config = dict(
    num_hidden_layers=9,
    hidden_size=640,
    num_attention_heads=5,
    num_key_value_heads=1,
    head_dim=128,
    intermediate_size=2560,
    vocab_size=16384,
    hidden_act='swiglu',
    norm='rmsnorm',
    norm_place='pre',
    norm_eps=1e-05,
    positions='rope',
    rope_theta=14100.0,
    rope_fraction=1.0,
    qk_norm=False,
    attn_scale=0.0884,
    bias='none',
    tie_word_embeddings=False,
    parallel_block=False,
    init='trunc',
    init_std_qkv=0.0224,
    init_std_o=0.00527,
    init_std_up=0.0224,
    init_std_down=0.00527,
    optimizer='muon_variant',
    learning_rate=0.0108,
    lr_mult_down=1.5,
    beta1=0.9,
    lr_head=0.00439,
    max_grad_norm=0.5,
    warmup_steps=200,
    schedule='wsd',
    decay_fraction=0.642,
    decay_shape='linear',
    final_lr_fraction=0.0,
    batch_tokens=131072,
    max_seq_len=512,
    doc_mask=True,
    train_tokens=1244000000,
    max_steps=9491,
    dataset='wikipedia_en',
)
MLP neurons of a small language model. Each row is named by its layer, matrix (down: output weights) and neuron, and shows model dimensions 96-223. Each number is 128 + 24 x the weight over its row's rms, rounded and kept within 0 to 255. Numbers have three digits each. A neuron's up and down rows have the sign that makes its largest values positive.
After each neuron's rows, "raises" lists the tokens whose logits its output raises most directly, leaving later layers aside.

L5.down2168:137102123143116156114161124134155122120179122077153119143106047118137108104150102130157173121117111120137125128122089159168117163163091153170161183122136131145129152133109113145144121103137114000151074125171100100145174160134140148137128114146134105103100159111161138121124109131139150148115130126118127158136096153188099111113127088163129165155152120138133118099098083097209148163116
raises: " continuing", " crossing", " completing", " showing", " doing"

L5.down1895:096129139127139158162126132115129093137124108083123115140072105141134150131103115131114144160110152125125138119118125114120085128180084113173080116122102127113121098108095177131083138100107108097100167142132150156105161116129142126144095132120098113119140134166090162118147115095136104183133163097130179105130111100129152135128169127123083122113091132151162132081107159147147163141144
raises: "ly", " meaning", "ally", " about", " basis"

L5.down1748:127162111152149115134108123077131078151153105126143154182092138162128123079060161113127097126152090073146145141116142152161137125128108123060083102148104103113155181138109129151114081131097166079140120184144139129194148135137141153132163132163154142118122130148120106144104153163122114097149163131144134143116126143146140127096108120147157128139135123149144099175105092191099153101134
raises: " of", "ial", "ure", "oto", "ured"

L5.down31:142122162178138134097088144148073137133056125179093085146134126153114166117097124129101160153137148165140111113117136095111139146114116121131146174154148113159130150164142110129140132151096106114089090098161113092108136135108160143126117098133102165088107137116138128111123107160103121139120106106138128127122136083093108090129147102142161154104150138115155085184123111123081149155116
raises: " college", " courses", " degree", " student", " graduate"

L5.down489:095118149147178143123129099145114109130139170106130117120141131099125123126128167148146175152131165128121078122127100121148111179112139146125135104129132174142191116160145117106091136136154132074109092116109158148113200140126083164114091134113109115142103157124089108170158140152137107157138135134089145105123123119119133128106104168140079109120130114130145128097130141141153137119140
raises: " Instead", " During", " As", " Most", " According"

L5.down851:125088145156111141104080150119108148051114123113118170141145175144166115166145111126164132112160132126122156135148094122120136150149156132164122135158137142156170122146149145150113099173129100023148144124120145125112094115120149129160100159144106108159097158114105151180109106133117128163117113113091104085143125122114074126094110107114111137089145134130149106104129109132147120105130
raises: " =", "\";", ".;", "\".", " order"

L5.down124:130147105176149084108147149157145110121109126132077117094135150144141118191091123111141132089117151195129146117128108154130167135155132119114108104103117115158158146122124174125139139113129082111125162138129133099111088099146149121121168128128132095104161105103152133119074130140132109156111135118135110090096104122085116165108130125131125111108152148143101158090108109134128115095168
raises: "ive", "iving", "ives", "ived", "lement"

L5.down1485:138138119118072164133145139113153164149115093134132151155098146160136110151090133131108166141141110128095107144117122181123083137134094105121107145121075071143117141126085129146148138163121135038112134069156113157114115105057131149133124094135141145174104157129079107133111122102098146116141155149140159142125098152131166101159183105120138176117134157154105174173145112163139130182112
raises: "out", "over", " Up", " up", "overs"

L5.down483:142106138111154121101101113170154136126172179119126090145120106143116121122095074136124124122096101115118112139124093126144107141118125126134128106111136167139103133148166108104127139089137129064114045172153109115152131112149138122098139107129110098097125145151134126108104152155152159133123138111128121144152141136118142141151122123127145151143114123109148156115132117140187142122134
raises: " be", " have", " receive", " come", " see"

L5.down271:127124138108144142099129139124103113128087124157164160127145154158110111136099124126128099155146139102114175124147111125133102132126110054127102146147109082116152127096151148122114152103110089089150156087095131094149116113151111095163146085103154109157135133142115138123111125070167130115111122137162148134153163101129084166104145143155098134129145115103155127125122112073135109062172
raises: " following", " next", " terms", " existence", "uff"

L5.down2382:126134083126138100116155124125113112115113109123112106122093109124151140122094154096153125166130144101125118133122129125118082151089158104153087136142117118134132077111096124128141138135131134155129133139159106117142163069158122126152108138175160118114114155129129114138116125117134128111167132100131149127125114118203145103174088139122159150165118166137121156085124123132134156113082
raises: " them", " it", "://", " him", " itself"

L5.down1182:110149143154165162111146119073118125104147144101100128112136186155125148102086126087106115142158090136131105144135099128087111106099130162105164116143196115112147106163118106147124169103126143098162145091121127099115137157126132093176113127117105146121150123160128102092144120139119143122143121142084145150179165143147157125121119085108129159109143159157117120097114084087130153132128
raises: " others", "er", "ering", "ered", "que"

L5.down1917:141100099086126153147132087101125091100132088150105156117139123108122138152133150173163167150125115119145113182104091118139132194148087107114129138150114153108118109128089159127131117108154120110130124142122192118103147112104133135111151138104095098130153127143153130139152105095128124131156059174148154153158184152115119155145108192100117134120137119145078140131118129099123105122092
raises: "m", "d", " latter", " largest", "named"